Weights of a small GPT-style language model, trained from scratch on English Wikipedia.
Size: 15 layers, width 256, MLP 512 GeGLU, vocabulary 1120, 12.4M parameters.
MLP neurons of a small language model. Each row is named by its layer, matrix (gate and up: input weights; down: output weights) and neuron, and shows model dimensions 112-239. Each number is 128 + 24 x the weight over its row's rms, rounded and kept within 0 to 255. Numbers have three digits each. A neuron's up and down rows have the sign that makes its largest values positive.
Before each neuron's rows, "fires before" lists the tokens most often just after its 100 highest values on Wikipedia text that the model never trained on. A number after a token or word is its count.

fires before: "e" 35, "es" 17, "ed" 14, "ing" 4, "h" 4
L11.gate183:146095100147124126150136082110135162107163148151114115103148106143156082139078125134108091140133144146115125136104105114105152144120125169101102152166130111112143108107185144121158177138151168115089137112128136072121163151122157148130050176113104103100109146134125135110100118122107136133087121142120110099144130130138095165172140133141165152143103071115130137124165134133119145128139
L11.up183:142162114126091143139153121095126142086152144151130129130107157128103107136084111123177095095100151118143126118097110086120129132126075145119142121138130117160117116094115130146125107159125159107101164148130103114128112161097141166129131169177092127150099135147128125129125168068058114123141118162073109116166141118128113150171090123107136138168130134120106072147136136131098179152158
L11.down183:125106085129144165125099117162113118090121135127120106095109119154138147109170117116166128113087114161084084096083115148122117140126088073133117107112094135138121101141101140154133092187145180163101129086144123165102150132118175136101158134136142171135133136119141098096114107143149116091175106115194138115135127149164138097125176126128126118114102139119128171120149106108190094148141

fires before: "ic" 44, "it" 7, "og" 5, "ice" 4, "ro" 4
L3.gate217:125155122085114129150134098122123156111138150127133121150131152112197137125070181068143101184157114133169130113105111135110135153098156092135153135146099194209085162169096107147092185127118140174116149113123121126112161143159136143139167148162098136109138124106117139111095130168109125168113141123107139104141118082142123134131137144108112088145156102086128161114134121104125122143131
L3.up217:144133151153119148111133085101139104138137125107147133127111100098177174141121107112133128132118148130093151163063109141131144130110124137133152122082106148107142064137091100121104145145178129156154127080139153167092093137139121095141104134133101135099104122107145113075160164126111116127153120125124115117118128153082129124111154153077144099108140149147154162069122112116133112110070
L3.down217:125130124128111105158099131136127132110162101160120101162114175160119139137137103104142191126100103134108118116134122123065141124150167135125117148152147116111129125106122127130123149151164098173152158072128155120111158149138125155139088171134166087149105143121098132109173168134131158151134168144153119118115135156109155137153098162113151147155149073146115123141107142060155118105097

fires before: "er" 20, "op" 17, "ak" 8, "as" 5, "e" 4
L5.gate34:099128118101145115159150112123139156142144132129137137106065150108150149118140099158122148095128134134101076152093129163151123098091126112157149130111110132158134129137113132116085109112114111072144137105093134155106134165129111122098074116119132147131135159108126097152152123135118168118155134137087110156137114078133120083128173147104136125134133121112121138138098121091090141125090
L5.up34:152123102142129107126101118147070128152108124180142136119118137118132156141126120154120142133109145140122075184132142120135144137138120116107134156123113124144152140138134171094092067163112130128117136118129157113125160134138131153088142125123107141160144144138115136138105096132138133144089131108157108141112139130129092100102144166091158125129119109079121146168100116163142137151089
L5.down34:126165145098128139142148139117114163127122126102158096114176122160125119207159093132094144119121134137119161139114129129178117091158099142101123083116138123114169138143127159086140147117146104105090134161174121091142156133142090103137126120097177203105169138152119168102120086146117119125176120109092135097123133135124106137123100119141144179105133115107138114107097149114098123090110

fires before: "al" 28, "ity" 25, "ated" 7, "um" 6, "us" 5
L3.gate396:125112145156129134128168093153101128158145115148141123159097134122136098108150110155152127120136131150146149139130126118135159154180166093105132123129089132165136120102161128113166116122141094116114128108108173130123171077131129143113126147150135096104118099165151102135082109148143118136172164146134107139055106155156148170112105086108117131164120137115089117098138100089173131156107
L3.up396:143106140112147115134148114137096127151169102146162098142137180120154133139140089151146095114111116116138152125135127141128136084150136115106126112126085140144179076098174098108129120135138087118140155110103127071080200089153130155126179137149161080159141092164147134166081156112117142112176179116113137130063117120126139166118140109150142109151126143152129137142100099108183142162090
L3.down396:123090150127124102121147100123098145096123148157185114100110118133124093145150123132166173112082127077157145113146128122140123112117094071116172149137093118190170125094139175096124139148177143100143166124140142083083110133127104130124141126124125157108104115128148103110110139123148137153156175132114176104093162144138126126134121151097104097100163108112135113146119096111122124110125

fires before: "f" 13, "g" 13, "h" 12, "i" 9, "at" 4, "x" 4
L10.gate365:149109114135106138117120129118110112136132160113109130116128139123130108114133125100151089130139098159157076176142097148139139150164150104116129162109135107111117133146135124138169131131134084152132132116109086132124110155052137081101132157126110149148130120096111053134154120133139104152145125162122117077164118133146142100113145126130118137130130139108138127115117116161114108099124
L10.up365:137133125090099118110140099130176187158151139125161149146136108112132156144098117151210104130137066141151095150076102119126181111147108128125079135113151142158150104145133127152130142159103124100124139153135130183124111146085127125173122165138125158125094076143147119115118131087161106115126135146131164080150120099127103165137128122089103132134100128106169102124131139094146095161096
L10.down365:110136084096106139075086098078130111119081143091131087180091130122171156131162149130122144111106120109112127170161124118148115152108092105086101155133158120147135089156156113134170111166134136088147156098172113129135116161126114124143150146139122123127139096156122146109129155154148109098142116097175115136138097121142122170153127128105147098119157119148109144137121158162119139116124

fires before: " |" 49, "." 11, "–" 9, "\n" 8, ")" 6, ":" 4
L3.gate183:128127140115165113135173114136128127139160123078152139121094112137159149178151102106141122116118125121129108158167114130167159147164146152131150134158166118124106144121104104112103124145167120108113078131150135161135152140108133123038156155138158100142117111125147135126148181098132140089147153125164104128052076100131127128120137106136109121109107136139154132133127105072114159186136
L3.up183:154148116131181137130157124106136139059166052123106127152067139135132135103095148131123144116124109135155139145129124128124133134161101126136103122156178147165113123122131129076108166128170117167116113136126121157129122103111121111116120107087129121114138124152113107178111162110126109118109161133106105141107127168168112107129073097085111112137113123162178152110140143151099171167154
L3.down183:164121113171117150123156138144089125104145087147088110149158119095102138148143103114114161067130110119104154144099093114141134153172142151095118156152112130096134152124185145154107114141105145140099144144114147147175108161154112140144127133105163144178108130125157091109157164119142137128139140139128111122088107158089133092158113149107133155123155147156174159148111100115089125142127

fires before: "ber" 14, "al" 10, "ach" 9, ")" 7, "ary" 6, "h" 5
L10.gate431:145143124151126152104140154143140136124134167136131138141102135132122136116140096137092133156148155091065143166104119090105132135124127121098124127103111122131140101094099141133120165162144141093127130116144139136157096151088103149162160128175082112122126084116164166118126155092171132160099167132187092127125144166128106121159140115136119115121105148111104138087135177129143140146154
L10.up431:120120113124103139091168150142127119106140122139075130143134095168143150110122161121113139116112160120118077129133122120143117131155114133087092108153131072115114096137117139158120101120153181150126159091145148152083138144137128161144111167119155106121149145151131120130113145130137120123149111125134158147165110117183097170167115145099134083170130157098086105134075174090127111108107
L10.down431:123139155098090123091096128096135150112139121095113155128148116099107095105105100114144162141147161167139095171119173160173135129157163130086114113123166139129124171105139140154134169074114122093112143104149144092138135086162118164143122099137171153120151128132118094108139105120106146115134091112139099151139147121126120140147132140123152113097115127151150097126171141156085144155094

fires before: "al" 17, "k" 16, "ated" 12, "es" 8, "ord" 8, "ation" 7
L2.gate497:174136094151138164180095072184120124163133172133124137136095100137167110171133112115126153155135114118105132132102170207152140129161119130143169130095128118144095137099105110117130099117139128129107118069103094111138148093131150134171113108135099138130088143141128113132170150144138142107141166142106162116123094125137106129120071128134113122146113177126099130108096140125143091120094
L2.up497:123100159130094163145137112166110111131131145156172161099153134139145117113147098119140106123142106114127097136166128117118115127134099136128185116116122100134134140133122136107165115139135116151125091146186097134165133096159116125110089160110138132105129147151080115094094090157144133124161161155164097114114170110142077108143094129122092130141129144159162105118125126101109168109191
L2.down497:136153167086126106111136122194094146139131110142145146152098123136127123158183140119145171126132130120089179141184112142148147180120110134142103173143137075123131137112081160139097116119160116141075133123153140135132137117171111091134137130088145117129142105150132079128157131136097115124132132173122138073116156107098145153141112140113107119139170133065175124116133120139122165114140

fires before: "e" 30, "f" 9, "i" 8, "m" 4, "s" 4
L2.gate496:163152112155123107108097132133139146090128135140149134091140109140151095144113150102117116125164157147117131167121124154101170122148122142132129150138119122114146115130126133108131098126127126119073173130161121128119109120111138130132164142139137125128144071128127182133168132091111088130116108125201124118167128074133180144137102097101142117114184107172157146145156138113154109167110
L2.up496:148127131134123157108120167111122120151150122136091183133131123164158110116117140086163074123115118160130143090129134123126098123147158127102098098119173137162143148086129089130180123093120114082115125121136129108173141169098092138128115107087124116144134169158132078112134125079120120136117094125129170141136079133103149123128097105093152145132167146169104147133131129127155202144121
L2.down496:154164085136150139109127141119144138116129173163130109151129147103145120136146130095151131101147177118127141135118134134128126099160142127125179149160096107166135120122131127112124132144134123160103103138114130149138144085152117146116175116105140145112132174146149139195113104129134134106119082122129121135124117089141112128115123099130177110131089172120127115126142111136152084135176

fires before: "," 20, "." 17, "\n" 14, " and" 10, "ian" 4
L11.gate432:119124109124154136126153102130089145124097140137170152087083150120141119154142160133128120134113130141108134130088111089145161136163101134133146073144143113103124141109113126145145143122101086150116125145122113130120124159131135124158074076159102095069143166172127108158121103167212113124069112168117128094133151126160082141131128138124139102125101138124131117097118142128121141136111
L11.up432:141124162139102116105153141097112131137163134107139122136145115157139144072096133175178102098132171157122116105115199154134158095132152122119191142159094112100177123142160133090155109094106150091116127148112122090085171144177118136142113154144152117105139128095106122120113137129164145058120138129150143101084144096108084101136135130111136161106132133143120079117078136182128137117103
L11.down432:125094130111124098128087111172164155131097103151171085120106110111080119150139138095119154131135122095164082180135152124156130116119097150110087139122169127133099158157113128174102099137141135150139123151101119136097122080164142143089132101091098161126127126126150110104083135121104117141139124169146125144137139166134106107149134102123183126154154143132114137097117115108125076151088

fires before: " |" 18, "." 13, ")" 11, "–" 9, "-" 5
L2.gate300:131150114120115154101115137174101093146148109120086160156160129123117145131116113114124160088194099135154091165124102108189142112165083130172127133116147100102169120114170127094108125142158121101119108113140141128129119132149102133098164140089124101119144075114172105101122158132153119135120114097107145113136149121120119105135109135137116112153133075163125136163148105143165163160106
L2.up300:103109124146087127136139148154131106116160127118103158132167120132117126107097145136105157075151141122156091188141144134161168131159142119132103133167149150093101143122148132138119134126141161111132120156161168161127152084090138130112074087128129117127114127106171116165153107118146088125126129132112160129110135115130115121122128130155118084109161161161147181147140159106132121093148
L2.down300:134141139112142126134135110131182093131127075139098109116129129091109156111110103132158171127090120133092121158115089082134171128134126151114119126138168136114126135128127174117118085114156128130045096128130137161153110089140192143143130106135139102147172147108157090138133184076156125112115126152115125112135062099093106108130137124141153158143124134160158091108133167143101143181166

fires before: "ent" 32, "id" 26, "on" 4
L9.gate364:132134153142129147141086131116135107144043143181128141097124093150164120086095120111080155100134117116157121135125135141140146116125123111125111170132070067145133128158125141126130124099104126106085108135165121150104138162158101092132112114126089114107141080144108149148158105109113125150123135146146113132078191127119125155166133097085135129106121147105091130123134126110148144078127
L9.up364:123118108125163123117162089110138194084164114121112108088125150158139098140172101139122107140118107104145142125132124140146133102128136140156149112126143119135142085141123163134132127178151170146163143168116107115085096147153134130101104125145100129115120147096110124112161131097156127148125145145119096126145168138139138128129147131134161110141157152092122130159116116161146146149122
L9.down364:116158118098134119152128141145142168099169103113176174099157141103164140097151096092131125129136125114113124119124143153125120115173108125114140110131149111143162096134158167170146145125148124121140120138124136147152125140135133092155105128145145141099112102162084134148151126098131111120133166100115131106101132141142157130102119111137135158156130138144139118115120101105179183108086

fires before: "ad" 15, "g" 12, "m" 9, "f" 9, "t" 6, "ine" 6
L8.gate132:135108091169144129131112135141141127135113118119123107133151115105145145168160177125137146138163148182151117127161144113165151107156155126138120159173091130117083116133116146148098154076073109137123111129117138137132126143145154138096098132131150151146102094173097126134125127148123087110169178138150115139090155146135107095134150118144093117164125160134135122155142154119107124094144
L8.up132:134138141154090113104123148159120126140156118166137215120104082116147111124152126113151143155076168138166119146109115118116134133169147136152121103158109166165130119151141171122109136134143120124115120082150148145096129138120127151110111118141168089136135132117161158166141122161132103100132144146102100096149171150086118165158097143128113160143130121149090149148117119100177128152149
L8.down132:130135092163105155106134118110154152109130140088123144150121150169147137157151104157124138116130105138141113166191149069104131120145151131088171104170090101144141098146129133127107152191171137105120144138132136099170160110130131118120117110130080103103107115125121114192070098152116103099115120108155124136130131113123098119119148147118157126113128148165098087134115103132127105095091

fires before: "ion" 36, "iv" 7, "ions" 5, "im" 5
L10.gate401:152133181107138149086144125150121115149139133160123144161156123178150138134091136117159130157129156116163156108109122092137109126105163143147132140141114112142116123137157135122132101131158182125120125151115111095167149111098164102183105156146135123118085122111148146090127134106099112148140107100123120108127147153111105108104138092121113120174097101158164098107095128157168116133124
L10.up401:136086099155165170105149143095172167127107116173157093175149131155161135122142127139129112154076127116151121136139126126131085135121160142126137108122133117167144118108166098161150118131168131105104157123112105103094121148108165089119115162149135151155127139166139113125143147115098103128131149155165132108126116155088098127143146082153150149135104104130144165103153131154156155143162
L10.down401:146096144151142155165130133150151090123137114130087147138158150175098083141137123136137141103135096155138179141130111093154168143100150106098143149135150163128127129138102116102104175120144166133111114132139120120120125100112127128126125129151135100127155143138153114159134106131098103163131127118113067117124127116117114104127094150122112139178128125152154103115135084129130146125105

fires before: "." 32, "," 20, "\n" 17, " and" 6
L10.gate304:121169152120112132100117075142093108133107121144115117138126120119128102113112108129143148107134116128160116144138113112156149126128146129135138087117158117136123112120108104115191134107113170126170156098120109149121126139118093097122119097186136138116132127154115097113108094175129144104085133136123129146130141102112088139138113137119128062099110086100159136111109150115140111089167
L10.up304:093121111121159112137097112109135099130131129100193092139142155126114131099143138116150136107163141114103117094087146164124103111162173134129144132151096157106118170111103198144133200086099101115120130120116157093112166175132133137122102126150097147124111143155132138160161120109113111125191128102130161140178107122092084138103139100146156133102121091087127126140105105142151092150127
L10.down304:127104090098127140065099136121137150129111122083125164113128128179109095138121155129098141155111099160143139170156139084146113119116116150105115088149130110110153146108122140148120067201168143147117090110114105138137125147164117149127171123134102128125122113142160111127113114113116107153085128126155155131117095131157116115094164095159087148109150201109127143125107158098100110134066

fires before: "s" 25, " to" 15, " by" 7, " with" 6, " in" 4, "en" 4
L9.gate347:092133154124187154133138144129107085124122079128141121118098174141165160139129089148117104118136090128137119165141083117170148119137155117142142116134162112142175105139115128152084129071107135116131124138170158123124135163174140146101111133146104136131112122152134089147092128107119140130104143179120085129150152168136161107109141125101133096149101103117098102118149077118124123129127
L9.up347:101185133131137137150140078124097113135159073116115109139110159163101137126118083151135118116108112135146088202171074109156124113103152126126124125119176094143151141169105093130103150106086120136134115128110147127134113138145115141123149116170126115118109183162120091132112161148120118163135142159171121102144104164122160105117134133069110114123104065119135136144138135131119170134119
L9.down347:154083136150119158116120115128108122115124147179140113144158133106120144130125125134169122163141141108143107085108158113120102164124112112155147155159100144144135115116166159172151108183128129143126118102116099128134133137090112132137130104136143100106148181120105108143080150110140149126144123089123096125031157111132123147128090119117131169074193107095147100132147169161110132115101

fires before: "," 24, "." 14, "\n" 6, "ed" 6, "es" 4, " to" 4
L11.gate237:125123110123126097143152101109150157126107125116107111115063073138128152119124136118101141124167089110116096109096113136096151074086132174116141117127152100098134108086114121126148162133136131127137102167122178178102184150101148115171144113124116124139106136180122105119152135157124115099171133100181144109122152083147107125139089094154124137147092168140118121143166093140134110102142
L11.up237:164127109121147146103143159131154117108120128164099166133096127129107164128094101096110075111082118118112106116083158104115135076106100167143115137162140141123134071063180096146140120136105110122094157136147123101147134126123159138147096135136129117117154146114117084130135130110115099107136124098108145147118164098116074125151131121115078140127099165129112130134133126178145126192144
L11.down237:089121130121130131131140143148143133152171114137095127117130106148115118158109145096151181116162166152132067161127133136129152148123107116120127102146129163113114138123121143131124118255099136113080139149111095114096106131128122133120154111177126131164085118085150111134153144140149122110151119117095091159163140144094113131133118096116171125104131123116118126104101104137143098116121

fires before: "ers" 30, "ates" 30, "f" 7, "t" 6, "s" 4, "v" 4
L2.gate471:139138085122155142095105143106120102116149125167153132090139146096124122093148150162127193135164118102069132132127126133144148165178128133115095132110126076096111174109131155105132093136109160144116134128163146125098143116132124143101123117119150146121143119130124115059125155133120112124117103155179126146136123142109093111142131128124135152155139080134119119102117138176127112135155
L2.up471:118128115099126118090122135151111107108189121111102115174119122117100107102089078132165170151146133132121127133113134149122119132141110101144117158104119147136172178121135086108128111152134152092136118183116100176114131164118149127129097128160160118144129122128152150142126172136118161123126170127125103114095145148114087089151130126117123148118158130132141190087129109105137124119149
L2.down471:150086111143096086132146127117129150098117133110125138106135120116146138072180114141169136160120089099125163100068128108154130111105135138086150163107109091104109176131122103115117136112140136099196131171132119127144128154139094094131125110130112120134113140141172135155151135143109136138114130104107146137097153135163142089137118133110083135160117134104167132119149095134108122138143

fires before: "ent" 25, "oc" 7, "ist" 7, "ear" 7, "p" 6, "em" 6
L3.gate117:103124113122131117160130118124141148087091162110144137133108078096158156139116094123119169100149128111133139127130086170103116161139163113146117148111133106131128132113121098119157118141120112120147124180108167135133105162157112121087147139139136136144123116211155108159127101115110129116090120139186148087101146107141111163153111146143176131140103119155121136113111179106120128089139
L3.up117:142107143197170118168143126167118143123141115126116083110140146114095108150130112100144124130164117111121116136096134174137091101178102116154135152121137144101055128144174136141145149099114107134134086154173131133138128167150134100132130127138154151145133109167107119107147091147178151164130133176138125116127114151136158158096129109174165111150101118147125129099112131137139147129133
L3.down117:143144124085140117170166131177207136126107132120084126110134133111121139126143146132151131109160124114111161086130137119122139151131164104131129147126148099139120140115115107137100097109106136099159121141110125116129126109146117076176101140173139129110126107121111137143169128108135124122121134152161141144124152138177143156115114104131198106097112187147184154128133114119141128121065

fires before: " in" 18, " by" 17, " on" 13, " at" 10, " as" 4
L10.gate73:146156162149141128103147174100143114115108139071122162115153116131162162118132186144091119166145121122112142114122124143138156134111194158169140150071144102121144065096091099117118104103136119100110148134139125152172131154141096087113099136140110125144122164147101094114108153098118119104120102120117104123157140163117106192164134179142126111122113109116147149146137117143124119135148
L10.up73:090127135157117091159195108118096100110122130110105090147117106132150087148113093121154103110131146110120152137133111056097147098089141131121135136135152122091119119107089110146148133159114118153080133143126126087128130152095107108180139136166093121117139110129099094121130110132073099157142059128100111130132132128108062169139177135115101119151145118133142135135126134157147129125108
L10.down73:105104127123086118120116122170130120139126147128061128168087125155099132175157140112185137124123138159103068130138150095123126169120126089128107152167112118139127115134169087157124127191161142099108142120138079100148102139153152136158096077153122092094116091095130137138140127108124117129095132147107139137143165129146141151135125134082121098092088109086138136122098103173092140145130

fires before: "ion" 25, "ions" 10, "ed" 9, "age" 5, " was" 5, "or" 4
L4.gate475:150113090120102151117139078132168103099138078104133141158132166155107124125122127153112127142126071113131138130104147098118123135094103124167122114124112149101062111104137164097126132144145141107171139136101137138114098111111164163145130193116148112155131122155114131148128138125090106093149084151124133130154138174096109137128111135118134111107126127089121122089132129128123131132136
L4.up475:155121141096148155111152113171128121088120149138173114088105168178132108170111124138122133098150108092095117129094136136137144131113122133115107122146151130107095104115154126143092177164138151100116125138108128131079112156169146132138118162124123127151143172118133117094103120174119157126129167098132088094121102124080122153138112119128082117143167128160073122105144165116118140151123
L4.down475:110124132120124166106157122109130111097122117167165144176165129160091108107149140130128142121135124100104133148123093115104136101128108132130131105096097143108151144136121094096108169168094120100105141198104137168125067096104141146112128143146114114110150153134151091167133131134094112128128162133131093118148123078154084084147112108130106106122143129176187106148151141148160095104144

fires before: "as" 42, "ain" 11, "on" 6
L3.gate69:133097067124097176093120132130091105132143095155133130138087134106126132125123126114113132114124098147107163169136171097104121076116143120128119124123114108101111133178106111074088113095135107119133156116129143154110151153120144143106091146164143130159097149153127123141113154161126102136127088122097080147107161090154124157120122171122129124104089127087098131170109115133098126172085
L3.up69:146139133121092142116145140128112148163107171144160094117128123130096111146160119137100142125136133109077148177124133151102141129110103131143132101197160113096160165116146117117122117115145163083123123120114134114148185099121153120162123143097141156122101168115147148138166162148146143102134100164132162173126138121104094126139125070102144207135139147054144133157103132123140122114132
L3.down69:134153142104097137128131147124133158180198140141177113126137092095114151134102119113131154137133152159125101116102122098106176129126117181111105119099145138125198095133116151125132139125126083084100060141128184157133155089126151104148123153115191142141123127089143108149117133132113127129119111151129133176149117124138115127114105116127127170085121149109164122161134133060154139098135

fires before: "," 20, "." 14, " in" 9, " of" 7, " was" 4
L10.gate139:098099112137117148107154128138087128146109155120165148141155132133072139146083130143125141181130150135070127111156124114132164104109138113125127105161088150130119110131134161102141119097103123136168125129133109151125135101128154169157132125120100063166142125184145092110126133169096153084107138148116118093124122123148113072164119080153108121097118144138152146127132109126112123093130
L10.up139:136152133138140114092096143200136128077133083138130136064131129131121156140124106115133134141128168135135153094128136170124095133176142152149136163132159128140139106112112092169093126143114166168111103139126113089180163172142125091140125116144116116113164141088130103148166155116149125153172129155150124087139149144118099120126131110141157125178146137130135146124101108131146099156143
L10.down139:129087106164147095114095120130144153152081120156161123135125153124084091146075140148080129155152115134107046124175144081139137140122087119104123117145131104087159117117125119113131122150127140135119123118147111119122112134136127110111139125140126115117165114125126095120087110119106108132099097139126146119131170120189092148137137103111120130134160159107105109047094133135118072105114

fires before: "ed" 39, "e" 15, "eb" 8, "h" 6
L2.gate446:145182113101146156165119144178141124162103177152139141128135111187124126148085114111129144094149139163083107111138119166114099118120134125143122117121140134179134117116137123122109104154127120155109167133118143172122093099106137137162150148102084120159131091151153126167142145114182161083127137119114107102147117140120110100149146140123130151114081097122126131120136143134145135142142
L2.up446:111132127138160110164139153188146152150130140151171095163110126151151129140101106090099139129161198169119153143105142132084096106156118145101132122106141164145107073144094124125146121159120130163137141154154116150106147090090175125166142106119094116123121079129133121092066149125146160130117085142127157132115132153124129131136150126115156093183141125136169109113100117107187104161172
L2.down446:139089082178114144111125126181135107143162132091124140126126123147128127120117122092177125139114166136105120111111140162092131081115076156158169073127165095168161137108113149140140118142134103126128130130146142131101134174105146100148116127110095146115123107102162138125179112106213134090129123110114118142132120144147116099123152152137152121149067166119103120123121147096110117132160

fires before: "\n" 31, " The" 7, " A" 7, " In" 6, " S" 5
L3.gate231:152116123131112118132172171080132176133125095101091139135145157152137130120096161137143143148111148110155106108129139151130107138125143171152129139089165094083125116108117140124120125123125098164098149189115153136100097099110149133124157147152148135117078132137094129098165135143143083079131157146157088152082129140100104160121082123118111124154127110138131160116142092130104125112146
L3.up231:145145114127181150091174177123123137129085142076101118138121118106108146156127135043160166141107155125148092070116130145149106104123081136154107160140126119084155133164107158141099129158104133130121124132105153131124121149119131099104109169173099092131129113142117111130163120163108127106130113109133095123119156125141112152130102132110130059146119129105125158130156082152142119124123
L3.down231:127089144085119139134153128125133102163115079125104121151117144106106074083134109101141126139101124158103084135125124144161129141119087138106118146116111113149137136138188125092130138148146113166170115179093115081168086177163127119143140094125136146119164177100148118146159106152122158136187131131159139135123167109134100108094134135113141144137129138157120116125149168142124172131156

fires before: "\n" 26, " S" 13, " In" 9, " The" 5, " A" 5, " O" 5
L10.gate483:159110138141155150163164112102096148174132155126116151111124119130143119082093097116088171153182105171120138133165065114135106080109117120130076161131125198136126129143121096149144153198142149105120113131117101128154155171119132141118147171126136151149070143146158118126145089110108122097129126131108151100155136095125106152148065120131135142157069148134102150149157087156116125095137
L10.up483:146108148103111166169134121103142101155110132162173156089148130099114124120126072098151152142111130134102127126142143098128133065129088112146131144112172127104153134134126099121150111134112142127135090124130157123122145173088115156139123105176088142137127169133122130148127091156070090095120113121063092164106148126118127165107096094114148084173126149118120139124164110180100135109134
L10.down483:124100163130091166116101126148154110156129080091136123128150178131078101107093095091137153125084103140128084156116105120139089128144138087137106145189098157169136128157147106139120095182112161080158098171115098109131116141136133140141138140116109155143118114120097138166153088071167129169155128122127103155144072114068140139154129140111141098107179151123108121115151138116115151156093

fires before: " " 24, " G" 8, "\n" 7, " C" 7, "-" 7, " P" 6
L5.gate365:093128146076135133121162160122069142140104132154154103133114150138147144095155152138118142054151093092139105080087109130142161089163165131125112125152128136171119103155138122109137144119136114166118149161114134144112139123127087135123137150085145116162094107096134022127134144128166121097115117127133130131148115114122136091148086163093129144143139129123132096141079126121111109140160
L5.up365:108146079142133114158154123150166177120148113122139123143190094125120112124175168109147107142125082129121071137121131135138152115121113149133166127102139176126107098125130098118111124149154115095178132109118152127123125137140132108118147110152135146149105129112068200143097085136131122156110129162120101122138183109143161093182180161119132108115157114152128103145141124132133117089150
L5.down365:115120110173116107186139097119144149149131123103125157145121133112149098125126099102142109080104169139147092143129086135137164091145136136134127137119147133102147100136123154115127092127182136097149141168128090120175084142153141162122133098115166158131085115121150090127187109148135092142126102163147171095145145145106100122135115111091182114137134088152143106136093109072126129107120

fires before: "d" 13, "f" 11, "g" 11, "t" 11, "j" 7, "er" 7
L8.gate340:116158130132104134068139135146130084116152115128093131126098120167161104106123112153146097150116151163126146137093116131161090107126175167100121107138137143116070137127126116087136110083126130159132136137123147121112087089101109137103122099168122147133155102120141125121111118137095148177117141130066095104092152113160143158127163164091122113141107114114134152160116148126112132110152
L8.up340:117143126124103078126140080169072117111172118128114136109140120144132117128140103149166123116133118108128099094088109138145119125145160132145153100136126131140126121151135110117132109127072129106106143187150103135089121130145145130118161148149138154130136112142127125156130100116146094098116125089129120119091143118093101112140180130093156156128125123139081146140106154120101082115129
L8.down340:124133115126142115092157112119154111154113157140104163122105106085185086131114087117155121154136136115152076106108148147163125117111117087081094146127185165105097158138133109131094159090132137120135185155167098122146106156131093134063121111161115133120157130118100127140120124122143128171132095135128146123125121114162137106133155142087134109146142116130136146156132124089095096140133

fires before: "," 30, "." 14, " in" 11, " and" 7, " " 7, " by" 4
L10.gate217:139154055149120164104146108109102157100125111116101182079102124141143139118090154196153141160158143140108106125114126090127136139143169128124121142155121127129104147133132084123136135097140114097108135111179119123156143124091154113113116156140121115139138134133090129174151122145175167124132112098139187132072153087164150127135121136126170166105109221103141125145125091129108119131142
L10.up217:124062142116154117084144098162132129103112076150137138154146115121142157142100114120148173146117115180170173087123126107103109112142113132083107107124124158128144121117145141102111112089127111145148098081106118108094112162127114137143107111143115119115154112155126123128081160145127104122103137105098136133093100094131115125093105120066129147149104141075143137122113138123136102111099
L10.down217:108095138142112113180117125125127125143110115111141112113131121138140135168102088118055108154137144045123077142133163137191130111126151102127121092137079115101145150130109136156129094177136102126140131138125095120096147114127151155149159121142154127151145123122155100127114173144140111155116140133142139123185137112127108158072171132132155087115085096120121115115107169144137094154109

fires before: "." 21, "," 10, " and" 9, " to" 6, " in" 4, " a" 4
L11.gate292:092128162148170099105143150109136148173139083136130089156142144123142127125133160145118155133136138137099088131145116136104179087136162158113169125151154130096151090100112133163147112133136118135155146133088166151070130117071124082162119115125077141135151134121167189157102098132150115161115118133121103204162192113148139113116119127090111140165118146107133120104089173135095130088084
L11.up292:121161182156175062140129106119142115124143152121127160096128143120121153113097141087123132158151112131123096133140134150114130131098117124092138106125117107120135143106118117125102097119136100159119121118132121106088119076133116120165114127159121111131132135108152140108093151110150146138110143129130151143106145112126077102119115112095129154074076159129131089092101113146122117183117
L11.down292:137087099099152184118151133132141148145154118130140106101128122103172152100102137089138145133143104145123078176145117111139136151085094171135132137101148118100143148149133123151104119160123143123141124141122141155152163140131116183140134146123126136105152114158181127122147156112122085120146114170149122152166160126167103064063161122117146136120121146120092147138111139157086155096136

fires before: "ent" 28, " of" 15, "t" 7, "hed" 5, "as" 4
L3.gate185:120129140134194128124132137111085144157143145125122143128093109144153144125176130109160115095147097166131153125160054117112146086157085122178146129109093130102146097113098128151136140108148125091123140148121127144099134175158112142114103157101081101133108113125086141105126161105089097170169102142116182089122128120127144155134125107135129132088118061126133141113123093129083126130156
L3.up185:105141100149127136129169114127131121117119139140111080133142105129153145133107100119126138125100098085095144111191140109131158126145152133136156104141131111112119150110154153104103126126153129115182089128157151141112133106159142096157149098161113129126141145090118155138128119171183097119145098149126153117139117115142158138167129138143161152136100193121118124095131117158161141156179
L3.down185:117129163138142168132149121107121154150105175137146138126129127103122142110099145161132091113115152164102129127126113136138115132061127136141117133147130107108171127113148168116125139157151137104112105127127121105144131135111158144119171131153148110124123162134116091148132132116137131123148157145129142164142125152131115148132102152114121148093118155124122132123148138116099123121124

fires before: "p" 19, "t" 15, "per" 10, "on" 7, "ot" 7, "c" 7
L4.gate256:141160126105118132089116131114121130146178181137144138128132116108143115112124175074097150145118117127136116149137134111121127096105160141129192117116117083142097170120107157184116108114106118108099136133110129070144149141146121135126151121145159150136089081114100102165138156159145139102147086125092110170129150117139143113123094101117142161128126128171064170133107143109166131096116
L4.up256:098107129139144100149102141153135141094131136095145148182137152117139160152114085140092167129114153120095111102121127088136126080117114169127154138139121101128126106137140147136155135085126151122137100128111149132082124115131147150133136100135103107132144073171116125162098120151082147162152092087115124112091136190148097114118105130079117149116148113182125135139132105126121159124116
L4.down256:142137126160109091116097135135099158114167106142122147125124128108106155104160113093131095121157117129126120138085126108172112120154107132110161088117130107103165142164131122112122145106127099126183108126099124126124159101120113130160134125122156147135133100185092090178128104114110105156123120144110136142083148154126108154124125128089099124103134114176115115100111138111180114107094